python train.py --decay_shape="linear" --doc_mask=true --train_tokens=133500000
MLP neurons of a small language model. Each row is named by its layer, matrix (gate and up: input weights; down: output weights) and neuron, and shows model dimensions 80-175. Each number is 500 + 25 x the weight over its row's rms, rounded and kept within 0 to 999. Numbers have three digits each. A neuron's up and down rows have the sign that makes its largest values positive.
After each neuron's rows, "fires in" lists the words (lower case) most often at its 100 highest values on Wikipedia text that the model never trained on. A number after a token or word is its count.

L3.gate453:501552501487534488501506511496538459485460489494476494464489494496468505511507477534494534485518505503511501528481488540508473511478535476508549508535513557535523477514485494506500513510462440483485495493453514509461499458517512519521503502502531500511535490523451513458499459461486541507
L3.up453:518499506484510522534509492478520502498474480512527506455503452498462491552488521518508528521495474529493482526517513505529533523520495476506483499466546539538540470526491473485470535522529503494484461500496456497532518495489503517494479545511462519538446481513548481503515481492506480470
L3.down453:507566501473491466506517470471502507486549520500511489493505521469461502474479546526519502556479507520513472509481483513465466483490448545498488517521485493525494498510488496486482451481465493531514474500514557489523550507503509513498493497476492544484478472500492506545495518495509501513
fires in: "was" 75, "came" 16, "went" 6

L3.gate210:504495485527487523495511506481500547489510498487486491496542499523490493502543506476492496471554506514488513521483462504500546532467517455479546534467478529513484509545467514497501475489489529515545519497459506516514482525487576514512510501503482521451535483490512489520501503510469562469
L3.up210:510478491544495533495500516484526523515532531520516519490477522473498447535491475478494526454527538478480506477495470532495533552435511503532523481490493495479499487480462533493476524497488485536523531502484464481515519464522514553539477493502505527486513510506558532539539530511506505501
L3.down210:493458492524465525493513509513451565511499456508496541527479538523496488495515466514546504455530515475502520479488485500494495481445494472497509514492513491465507476537476469497502530501506539563482552517531500480506496475480492524504495470486513499494491536534518484494512532517463515518
fires in: "one" 19, "that" 15, "each" 10, "per" 8, "any" 8, "votes" 6

L4.gate344:488508463487530483475505522521472508536456477548521458511547474473508488484505540513515484499561516495496489489508490481543541498560508486504486455506530538507483511490461503477498508480488472528580509541503578538480510519482503479510474458512505532498509480520469523497483476509537534498
L4.up344:504530531481502482502469446495480523468503486486522507462513542475461499497536524476483518524495525482470547505508514534512487506507462500522520470456511534493508520521520445527465497487516468503527504469499500514463582465512511515511447483507496476536503480532487568519492477470506518451
L4.down344:482511479503473443509484538462492514528531530482486515514529513484431490485500504513507482494540519493466500486476497507527461488545524527489522490519479523459533472525491511544519551497503497504491517492466495477495488494425503458507514493523490501519510537507535475513454492484541526474
fires in: "well" 17, "bronze" 11, "released" 10, "km" 9, "long" 5, "gold" 5

L3.gate228:507481466484477448517480534499530501468478515493540547504493489518487495517503518490445486480464496490515471504499567524465470483525511493485507466497488525503449445456490483480483493485522547517487510507546494486510434543488518494507467506525523558485501524490564451517549527512500469524
L3.up228:494463490473506476497485534507497491504505566487526523494483467494456491510498500493486502469457526485512527506509493499486408528492528526528536453495510500469501489487516485514456508473554499504480500484486493464537509517463498534485481550468533538473521496469543532549501554525493531491
L3.down228:501475486535489505511466450511542505508518466449526482493470509476486458430502531481533498520491504508502485510505500492478470524500467530511545498517504458477511553488516527495511491516505510478512469520450525474463558517555520467503496511468487512523479529487471526504486550495487501542
fires in: "has" 56, "with" 14, "have" 11, "to" 6, "had" 4, "served" 4

L4.gate492:465491533463508508504450519501540493501481508524491500489525488487462471548479503502459502487489503523508497513499475512520506485518504467515462466445512530503529516556468483559501491526476491512480515526464496507510489456504540563461527515544484482524505494456513505523462521529511518518
L4.up492:467509506473513489489453522540494483485498523521523502504498438507521486501488496485518481495500473462474544476484502490513499525494501490504493515460497541537486491502517516511449562444474445456506485511454472496463498537477505498494505471513495508475496454522499506444528469557462557483
L4.down492:489482499486498506493493499506498472553522521520506566435497501505494501548507494528482499468517554462496482496503504510486540501492510517514497468517541529506491522478530481469498528491541499544515515538484525500493494486484485475518504483506503471507499499458502498493451571477502567523
fires in: "republican" 23, "democratic" 9, "liberal" 7, "conservative" 6, "labour" 6, "office" 5

L3.gate320:512482469467516477501512492516550524496487501486522508466523522498477478485441495512552426517495475522514442523511484469526501518509488495469518526522527490492486493506479515502479492489513549481536482509521494479513496531492506467516512489533468501525508516477490495491497473506518473471
L3.up320:484539494501519474507528553501523487494526519521531496507510521495511491494508503498506522472479466438534484505550481485506479510485483560516488518502530498495502502478502462502489477494495521475499517519478508538482490490487498546510524515515478532543501494471487481543498488465456529509
L3.down320:463492477529518477446504489523514495492484495480464531498495519508472461527465465506523453523538449535535511539451482489450464513460486507514502491532483482529493465515476539493454478487470533476472514550512527484483526495532507464490497474487516495522460505507502441524494547498472526472
fires in: "to" 75, "would" 12

L3.gate25:524534511503538491493478471484516497516485475480491490453494492438488486465514442482466520486497520485494473488511469549463500467503499516562497535540516490483510464494493499461483444465508508530492484509491499546502489529506521518500505537498483538520537470523514543507474507515527496532
L3.up25:523502468508504515502468468508549489530480516477487481542476442476490478506480514510463508485509553527506478482474532498518484517510551509527496509492486483511518521544528481515475495470469433500492501500487483507447468514507499485462493519479483494528468480487524502551522503488530550526
L3.down25:476511483547495505531532522501520470473487485482514468512512508463475483491492533525503515525499499536495492521517493499519466536493468517518499492512474465495514519492493493535525506490531517521526508521492457490521519512508553512481531481509498489478512534488494511522500489541486481502
fires in: "has" 28, "on" 18, "to" 17, "of" 16, "about" 15

L3.gate469:520513476501535445499492541537521497495466508521468471531479501452502479486504504500482486539538494534465491473538515466480529528528533475460525503484526502507487523485494517537491468508479477502527549497493495470523546455503487495519484475495511536514501422507503476517529518533498518504
L3.up469:510497511476522495495522542510495446537493451441482551497501515504474424532529491509471526544493513483487500553533495539502525512483498496491522477522531500484498525519512535533494473469509548511526526522525509488500540531476508522504495508496505469485505493457493494516522512507499489551
L3.down469:468489488498559520517444515528460501547483497500508497495527503506529497513490563511516510496489495513500450515488475533493524545509488524509467483484496475523538496533507511531486502551512518494534473499542485475464455464490500505511547547534527466467533466527497512499445526508475507500
fires in: "located" 19, "central" 9, "southern" 8, "about" 6, "northern" 5, "almost" 5

L5.gate350:472466514530465510524472529533452474523494483473474531491489483478490487520509502492495499509510528513542512509521489492514532495506539453480534461509472504455506550510468489546472502494526501490490470449501519487536452543534488491527546512494538514510523513530491544543492490502518504484
L5.up350:531521516493480494508500541498495504500508488488525513455534485491488503542503465464496481486505510496486479502460461523503499524496505510533513457545467472546482471511525494530520521511462443511515481490487486493494510509523557516517484447483465486506490479491457503501531450522485479510
L5.down350:507483535514487542488524519482513458494520498477539589451503468513479477514531503490491484499485480505512482456465501477534495464520500509455432467478507506514535504497503478488470522491520523427530512505526449500490465528516467462498484483514474513524500511504549531505489497486474516511
fires in: "there" 51, "it" 5

L3.gate59:505508519488501514460488537503435484503519508512506521460551462480486533526478491522505535486487510526507440502468570507457550502528474476510509512485534486494502487462513542519522526520464535565498491517515510472513498506490525458521493484501529532490519543473498515521525490498520467493
L3.up59:447512527537504518499484483549487495475517521482435505508490493460509511529490493500498513514540538488489493520492497498484527490451551472510518496504443491517507481519529499458465501498490501533490517493457490486527473495485555499489517534519446521514497483506506542509456529529509507547
L3.down59:508469485504497466480514478507524520525531448501516479507505516506497527493464502501485501513510474510534496481476452504465490518519520500467522525535501496512485523480460516499509565505512501468492516550514492530485528507474537478485492476461516486474526527561466452500517454464458517476
fires in: "is" 52, "s" 7, "its" 6, "be" 6

L4.gate487:432497506523538501508495479492506485505525510504510517503490536497496520546467523532474491517532529528551468505507466528481525478504551495491493464516490497473515471460506497513533510472519515529502493485460542509573492538466507518484508509497487502477512513479491532530559504540494493480
L4.up487:524528496504537489501484490491478514528522498505533532516497503490518504498467521524517505514484541493482475483506519507542467495487536499502522442499478489478511485513505531493528520509490503468502471527530497469476493529514503496506462572468510483452521490510521501511514468486529513491
L4.down487:524529521488492509493492486474509500497594522495494473508482517499492529504516542485504475522539482519455477497485526493492522517526506511493548480549517493481495522469502519529546526511523482520510507509477462466525496512510509489463488490503518532501529522477482510512500496514525490492
fires in: "including" 21, "include" 11, "has" 10, "of" 7, "served" 6

L8.gate428:513490505479473444534537522502486495482494522543517495501487465498475522534480493525462523518513475497509509461526524486492514512501477514473538548528487547492541513503495523520531486538515494514523502517508529453533457468515532474445508478499480523479509470515510485520494503484476487507
L8.up428:490495477471534499499466495512468456482533508475527529454481509520472541559548507516519518513463504475458484519495500498475500504493490533502543461469487525516477472501460520538457543508475463517497497477508496488454497512507451532494536525527461458502465512478480457484498503490508485529
L8.down428:470471495498494526517490492538497524535499504494497530503536498472492511501480483441540502496512506509515452491503504512532480488468476543502498459494509484476459457478507495482490482518515527514503538461549483488503513532516524584544489529489486498471482517483429478475458485492463498516
fires in: "3" 23, "2" 13, "4" 8, "5" 5, "file" 4

L3.gate157:471503511487526486496513515480472484466491482530539519545484463533467522500489533526498496454497484486468506520478472493520492511530497502538482532493526463522540546545506502448512551511477528497483472534503485477482514446518465486489533554483473476516478485495470545511506510494462505504
L3.up157:502496517487496490492514563514466505518475487516521504452490479489495478536492504500458500505480492491541490532478537503527479486542494457463477508488532510546524490517448524498424509505482477513490537457501537528510522477555543498470496512498520531502495469487513505480525527494487440470
L3.down157:485517489463523513501492478469486527499532517521549465565474515481460546477468500527541520473512483462491482502534509452478470488457505529503540493513508527502548501491490527514513473497494492494494441554490455502497523526482511496518519529490477522529532468491456470516511483475513530511
fires in: "took" 17, "came" 15, "led" 12, "went" 8, "sent" 7, "operated" 7

L3.gate305:480516473483506503518510507493451514475496517465550515477539536532459465499495504501470515498535488467490502532521507478510517448476525514511509478521503466466517480477473486497517495475504532561442492500509510528550480520481500482484522481508514484514520494506479483465489518515476529503
L3.up305:518511501495528476513508556495483488478469437479532494506482536510477463480543502478502485443521523515510502448548484555509522468499539501517510494517508483436506512444483521534484492489528494488465498523495533532495504466495520482512465552486510514531495459504531542550520471463513506483
L3.down305:479497449504496518467524496520493498469436503436514508510488510463475527487499498518518489507480508521541504465510543486512493483467514506498473535485496484474501454497504515499472489477487543485495503529521513482504509494506543489499511481515476507503483485477489537513450554527491503523
fires in: "to" 29, "could" 18, "must" 9, "should" 7, "would" 7, "does" 4

L5.gate431:468461501490478475558478517516496462495485492518493518516500488528504430509509461522495487506511488496537522491505523488501502508454520435503539513513516481498471497510527547518527491481501481474475547491511526538506498479469478497527513487521501460515528482510487511470508505520553476459
L5.up431:464488445522500496462508552475460488515523506492498512481484576525470530506509519476505484468488493485487545489525532466502501535503500499502528507491530488491480533513517497520508502529532487493507522491493476546461486490496496517504515483498500512504472513589496507528520499528443531465
L5.down431:515482504491503545504507474456506491503499510541501481513491490483433514487487481499464530512507492492477474519494504476482488440483504503512482505509485503477511516498501489486488482521501506552520561545482507480490541474488502507530488513523471483479509496511503468480502500535510493492
fires in: "that" 38, "which" 38, "until" 17

L5.gate45:533477469467504480526552498519509535493519493503514485526516512475503510493501494493484530505529416523482473471458535481508548486477524468466529493493536512505489480526464497507508500508545477440461534527487487505482483508513495495466477508508523504525503513482568513500505461499442514492
L5.up45:524469472513465519501519495521516494497559448463530457509530503466509499501479490510496551504469479525483477537464481442485504521526510509493530530506447494483500505498489495552514514508506532522486538526494483506485514512532512436501444476531513487484508549474533448501499461458490522479
L5.down45:521531515525493556460504517465498496439523565520546536460485483495450494484483528544527484492498576496518501481505489496548519509516501502489508519508493496494469511490528498518491535541464471508494494485502503511491463527490509478501502523518515517480514495497475509523479483506485458487
fires in: "is" 41, "was" 26, "civic" 4

L5.gate242:507544511522477473549501519511510500524515527461488478516552477504510490465544453450476494466507482507520494485496527486489485516491484452488510475523475493485484472538445511513471458453522475453477541460488488512493472492501503518510571500529517481510475478446501506523500517523552498549
L5.up242:560520490506502459479503490431483484474481469477506522470487494503500498496527495491468467449524473539494507527497499501481507476504501508488535462525474464517524522483492526482482471480478525542529528477523497532522490478504554534517499467508478502529515499475483473479505492515472505491
L5.down242:489492479488483528467541480474505458574490502533524517488490507521494562530497466489550495529477500537508498504467510516483542459510545494486537561504517527509497472531476521521518514481502472468477529523521469497503510537498527489494495514504493471504519487487487509512481518486481482515
fires in: "there" 48, "of" 16, "on" 9, "court" 4

L3.gate397:522471468454509512498532518460467534499516492476523522524465492458536534470482563470522499478470495506467470493500480530548518480482474505491512539454510496527521524483483451480481508482541527499475541488519434548483497512475531502505492508481484474500492484530480466554509500494469523496
L3.up397:510469487496536523487540486520485514476501443506480467511562544470480491446487526537537493496506472492504499487530503480508528455468499495494499470459504500490461476439492482496477494531498512514511513451517514505487489482511480527497487485506506496529493510497473482516516470505518513448
L3.down397:540528463517497534522533495483532469543524491487559487526467503488477460483506486516514476515529518498516503497467488534523500481477550489534490529470538512545515504520503491492466564529528528477502494515456472504512514512526473473474488513539469503515495520475477476532455499445490491504
fires in: "as" 76, "of" 10, "become" 5

L3.gate338:559475524523529468471524531481528497500496506487555519472510532517470522502517528473539494455524500490470462493472526471513478500467461488470488535478527501510523532498515479506498472558502452498536537484498470506495462522518521498496532502521499530482479487501478510508487525516485487481
L3.up338:512533484492519447513526484542504454497495496538485500517504513479467472510537495493479492506527442499488508497523555498486515501480550489499441478521489511471462505482482522505466520486484473488500549490506517487485514508503471531517460495521480498502486481501525540509486550463449485483
L3.down338:504498491483484484493539515487477500499525487498546474511450484481501541482480516504515516484550500468503490489517492492511471487463511495516533480488527550484508495498460524483495491479487465567488489497490472498560478547496497474531505476533499505458496485534469495500470473494520518500
fires in: "to" 34, "as" 24, "elected" 5, "ct" 5

L3.gate265:482523508480550528489486510511498484503529496508462549476539456486502458500503495501520500522519545502518507464507494503507464476508493497494509478506496536538539468461509535481477457472487493503531515500503485509486522474500495510460526466483465460527482450517524537518544520447509480536
L3.up265:544566495468526554473523457506507480511511455473501487504458495495505501467477506478515529469491459538521500494494493451551470517471549509543537495530503532514497473493541494475476468520493508458501531507503502520472520514468473490452464475519532490501481485522511550520507518470507555489
L3.down265:526471511503454531473490524477519470509525491499510489456483481525550512465520470475492467516513463481481482508505508484488489467504498539516532516486510484488530509490504511500541469469508555532475497491495507524534520551485501481497502515560466480465486547497558495474504492510478515469
fires in: "by" 41, "from" 16, "date" 5, "poker" 4

L8.gate90:466492466502515462493476522537501510529525513474481484463510483422523496519450467514489519470482531443532501498466509492492521531506502510485496466518537524513545502500482514500489446493496482533463523456456548510514479519521531518507535520519511549484491471444501514528474485487497515532
L8.up90:487456454472485452470501521549502499514523476500517508458502510523474501467485524496528490544491488482521524524518519500493480479491486520528462506534504483476543497477522489500419468455488471510523508450512522507476497478505483486494485534539489509510521515485526470476478527569464524517
L8.down90:480492521491467491539508467528494532482487557483475497510474508461438530478476491555531481548486457495565493536541527510504459501467454530515461509518512486512481482532496534513531488460478521512506485514528500493523500504512530449526480516491448507489501475497479458500510481505473521494
fires in: "to" 22, "will" 11, "would" 9, "must" 5, "t" 5, "may" 5

L8.gate504:456477526510546480488506442515455481517465492472511520481498468498483489495482528520477468475492514539492499534538514475513558503452473478484515501506500453478531527521492555533518479456511471483490527463524567439490474521496536522465477477534501539523503444486533492526539502497503515472
L8.up504:478517521501478495499459524484545507514474468503509491461529520489520477526507488487508463514526492481501461509516458469519504471492531467524497518455533500476501458463437495510495506489498499514526474526519476474482513470532484471519504483477480512511512522500507519496487510520516459539
L8.down504:505506509497507487495466480516494480518457452510477523501513488520513486489552500524478452519484482507586473529479529532516521536494510525480493502524486504526513548494543490511488515528530466503507487497497545535571486496546515477541488487508493511549487481535539497472488511498493513540
fires in: "women" 20, "people" 10, "you" 7, "it" 7, "we" 6, "peoples" 4

L4.gate457:507533523477533450504466557528496474508502469480510502498504464438506490497500485503490513537538500510506415506532493534554502499483498486487500519533469496472533470534525520465521507505527531493501485472491510511500481499512483500530477501512482546543530516495537496474482456510531509494
L4.up457:499471517492485551529456506485567529518469480509496475463488438475463480483501514507526488492490508499560471515508543470510501495475525490498511467493482500477517466481479514506507465496481549552504491499533428475508533504514504508473488510495508456520526521494507483488511498523503473541
L4.down457:523517463490489524501508464474454518533501491533495511504526517522497488510509532479526490495471503501499506472506499469501490479560475467504511478485477492513524542460516483518492526493489475497549458463505469469487451556528494488510555512467493523506498534565466513555477509503496479535
fires in: "had" 29, "of" 23, "schleswig" 4, "received" 4

L3.gate375:486529473476446522560449427500489485503471524529550489463476532542461472518531479557492490528474515490512525493500537511497508499514474532517465508497487540497477504472511492495537524527486527506456470464513476458481511473489482466493498465529517534456514462498478467478485520487549503478
L3.up375:487495487510543482522486477506533476475505516539472510496513545501488486542497475478531527519544531480473475519516504481470544478515458532497539465509575517504515469510525468532469498457448528530486489516516499500505487573499527551566497523476456510469474487495539508531507473487526489522
L3.down375:483543477500489472504483452485501558491495472510520507526509487479474497434518498544490529526458537504511463478518479501500510533533482531471466526532469488485468540526473496518521530514466470560482476485498505438471492481539495463461477464534522511495498475516447463467508475493490492513
fires in: "first" 46, "second" 10, "influenced" 5, "left" 5

L5.gate414:446452496522505501482535468500534539573447501523503487528537455480504531513499502504498506490494489486538494510493504534500485463490503468495520522549534466486495464482509503540546483479492477477501497471468534498469488553519499553499457476512532535525521453477490486485522558459502469511
L5.up414:546459524502493517457477511474504488501496528483525456516524512511515509515547490536486539471451539549493497500501495464472455525491499453512519457496497471432493503490463504505528550524488492488464559532501482498521510522503472503500498505538482511523531539492515472455465509452496494522
L5.down414:502519473484493550516517506476500512522506491527530484569472493523522511442504535507530450459541454475487492469530504476512471460526478525529481488510471518446486535488529477458498517501482510501467499503477482482562465546487483493486504527477500477502501548491533502504523498531529497500
fires in: "to" 47, "following" 9, "during" 6, "into" 5, "for" 4, "of" 4

L3.gate250:489470482485542493474485466514486505499524490472513496525514506520500525470493487486476506501514500490517527506463518521510546499515489456508510474524522518461476493487506509466506483486488535494481518511525499529541530456525503508490505499516475549519435509517540498425473546490510512487
L3.up250:532491468533511501526479552464461493538481487462523516510481494506547475490502499513469470502479497502483508476474423484525538545498502452507512504464558507455428467504534502453488503508463485518485482486513472496473508523539499513445470480503512508486499523532475503452477491467501497493
L3.down250:488505500517469466502523560546515468492470544495456500506459506516511508459519504498533507528494487521531519502507561491530537486501461510526455505502483518484475482499449523506529519439511480534543485509514488496541512515475471503473518518520490424530512510465502548505499506534515495508
fires in: "of" 61, "offices" 6, "output" 4

L4.gate143:506476481529525487506488516479505536553521481443496509494489493540490468529510529515465467485507478510461488511466540538533544520535516498471472460520517510487512510437496526507450476538474508492497485517477518507540498509513494460483490473533529501497523498478530500514494489515539501484
L4.up143:528517504528540467474487465478466512469463455443471496532440517494486546511473543509490513512509483471538502546558490507504483485472526520497496489460511501482480522490483516487520456504505511561502512462477454493540517506455531498498523497482512526564534511514507541511502520515500528462
L4.down143:532495490501506499521485493520536529533453495468501510490495539466484477529509474496449504491508485498478509563460490502504489517524514519507496484457483473493532477502483483466498497485482436499469499481503551500504533547484499471525516502451506475525489455479523482515484476468497501537
fires in: "and" 30, "or" 25, "to" 18, "than" 7

L3.gate372:532501491543523521540527494464503501503469476540531487505466523513538517523449537506550463501542497539502506501516469515502498515480472468494524523490509510471492487513529511503500531503507473493540481479485477510507506559470523488486484524487541518460517515539506457479488479509570509494
L3.up372:483521477530484508505483548500500480539493524513493485481483492493505489485485485465469490541511504479494522483488511509520514528487523467484524534494521501483494501461480511522483480485515469492456574511485533456507515523500521492499520511546507464526537482549502549479454513466537503522
L3.down372:543535525461532461514498481478475510489483488539534513555470463475508506508512517494504498494517495488491474475511494513455490507473495488495525471532510493459473494534472503499500470480535500489497516479478502454538504543525474496515432530497491544460531457476505501514460484493516485495
fires in: "for" 46, "won" 23, "win" 5

L4.gate117:501513448511466468515452497494498527493497448454476513496495506504501513509560509453509512490552479500502545518516471467494523480508505503471528495442530498522471479520473499500476519513487506527508502466477501494514503513511496491501493487508512500535523492511487483515566494504468494503
L4.up117:447514483480502476501566502516511523480486506488437464490461507483535498490486514517556477513521501518473494519506517498498505480493509470474507512490453499544486509444473538519485524500472504526538490546521498513452537500491476534487486495498476498519507465535468491520497494486490548523
L4.down117:461550525493534497491491492520507478507493486437504496533472463503508508508492522506511464504493536490477504481543501505486499445483529478565479486486478514499504522511478512492489499491455470450508508509495478514499513506493504469457471529519499530500482476515466483551464477508484517493
fires in: "more" 26, "most" 14, "½" 5, "rather" 5, "live" 5, "it" 5

L9.gate81:500488498513489492556513496558523514456482492505554542484508491489482466456431510503485508504514481530471463515484522460491477490512507513442503523538489494482495467491445502500481510470475535490490497492507460447512532537518511509564467484521498503493477475501535462482468474496507497511
L9.up81:513547531511506460560533489467530489487507457537499468490483519491503515433513465479466492486501510490488425474488492503493468508510487489466470497501489488556480512487523504495485508515491507526453488538539497472487507517522469469491470514557451486485479522491510502531493488549532496518
L9.down81:488496466481479499537499514520511476547491497497441518501467486489461465520555525528550476508530525493575505500526510552513523508509493504500543483522464513468499514480478479487484518496488478508475438509487539520535487496517498522493480459491494462479497454519502529503482487449481489496
fires in: "was" 29, "he" 29, "has" 7, "she" 6, "had" 5, "being" 4

L5.gate317:496509467533515494473477471524531514526481531487518523534506453485492486521458489516458531540502492491504491511487497506495545517525545470488552526558532515518531504497474524500492518465481544545486519512472539506480477469504502493496461524546493507504477522508523505508517448495513492478
L5.up317:518539505516511526535505493474500502473518477487501506490515446525505515526520535468482486493501507498473463483514502468526503481497495459512499475499504509475451499542523522518499523517541489490506486487479506514482465484474480463520465520490440544488545536512526509465476451480533519491
L5.down317:490541503505520515527531523484533489525512507551496489534473456500531499508559537549513460544503537515485492499507498531491494534517504468478512464514500490503488514501516528542515517539528524527532458564482516446464499545542479518488523514510494508507537510538509523504512415457473502522
fires in: "is" 71, "was" 9, "ran" 5

L8.gate117:505510526499503511473501483511481499540492551527467527499539485468488432529532520487498522491492506513470486477509503538539517477500497520522523510475528508513534526530500490452494523524479506519515539479470532509451507499491523519506497502503513498453556500490479527503497515498505515532
L8.up117:519472508509501508506489488494493478515499490536512512501480480519485486500504528511464515515480557480480495470513518503481495501549548479495549510485488501516499520552503498476486519518517538492475530476512490495512498528485499495553468494525454485508475500503486509466491486490564542527
L8.down117:534533466552510529530466496478526505485513491491551471495477505523498483495473525480535484493524522494521513502496485476502512493477476515512480482498500489490499464508553509516494526480545433461500491467544456468492482495473481481477501484467516511500477478543472451465512510496505507511
fires in: "republican" 20, "candidate" 13, "star" 9, "democratic" 4, "civil" 4

L3.gate78:506449475481484478499543520492508500533504470489481490493510503492520501477489515484501479467531468518472455469503468481502472472543471493474498489504509518488493512452511529487479491487490477474495510524527445470513536552533554487506551492525529523512460555505488470504491491523479458465
L3.up78:445477471504492485528523482491478488541526518544514523512509503481520522494523495479520481540517497541499487478454509499456471469487498489468470513518497485515488496494487539509532486493492481521470557531526513494521472534479520522516468479529495495541471502528497504550510474533495499525
L3.down78:522516516472529489465491508503507443516507484533494484517507517482488502462477493510517536476500533499465442545500451486517520495496491500468495497463477534536506496463441496469523533461480489496499420525492494494516479551493500484518442500518498490520502471484494480515522513488515490532
fires in: "as" 27, "was" 9, "appointed" 5, "became" 5, "schleswig" 4, "screenwriter" 4

L9.gate164:482503477535521491492511563507520521517490466559491504468482503524512442482480488503494540495502483492521519530545509516523464483501538477492541477490537553544492503456483473459490497485490502485488524495544491505517487503488532499489548525563443544487545455469490531542504532508476520470
L9.up164:467451475501493505539460523538511484516547519501493556516469486545483475506434480523527509522497487545493507536506495505549481491491500484494474504513516495512527452483428455471514522506456502477513540486533473444532506490489508554515516541535487499472530456477504503503521488499521496464
L9.down164:487515517523511507522463483534539468532503494510482506535462493460482508497519531530544509512514527502516492535493502521498554506484478505465497462534469507520477475515520479500490505529488491482512491538477529480546489474525518554532499439511466498478491498498462536490535466466461481510
fires in: "they" 18, "he" 17, "and" 7, "she" 5, "who" 5

L4.gate232:509472524478515540470470494489484484510489491495521509491521505474537490469501468470517473505507468461510494520549499479502488518482490488512491495514571530503523456513489490509524514481477464505516495536495513538512442533495501441454523484515508554523486511512525502524547520507519441520
L4.up232:498484508487516540459455474479487465545554518506535499496471493485515501474480457473512508494522501547493517506519518520497489505525549506519511498532496526489545486472497457483488478463497501482493537533513480528542484506500466486452474491530477504541476491534528478509533535538496521470
L4.down232:485457474459459495527511518472509489470503458480523459499491473492487496523497496509472562556490528455519476476515483513515476490480468503505507532499538471503508479502507487510491531547533487513493471499457476509472493531500543482496495511522493515518511509520480545487534495490483492474
fires in: "from" 36, "school" 14

L4.gate244:542518503561483534533499510486552527496521510488523469524486523502505485525493479473486534500555472510465485503512470507475442530508482506513520491526511493492504488446480456508489478508515536498523529524468493518493509540504498458458543504466504490487499501510517516479498465515532504491
L4.up244:518506493549530513518513469496524470486522528498442490505531504483469520468481461475532495481520515538515515523506530495502522503494502498505491514526495539519480531504522449527511468510481514467548508518505484491496554481496545493502512525474486538509487443534473494495502483491464521536
L4.down244:519494508471510477463496463494484507491501469551481544504506503502494504496535503481510476511516477509482503461468502482554516508509481484524470516488502499503509523511502494510484538519533544425457488598476527514541527502485483504476479496436488496507504506499467489490471526504484530468
fires in: "its" 26, "her" 21, "their" 20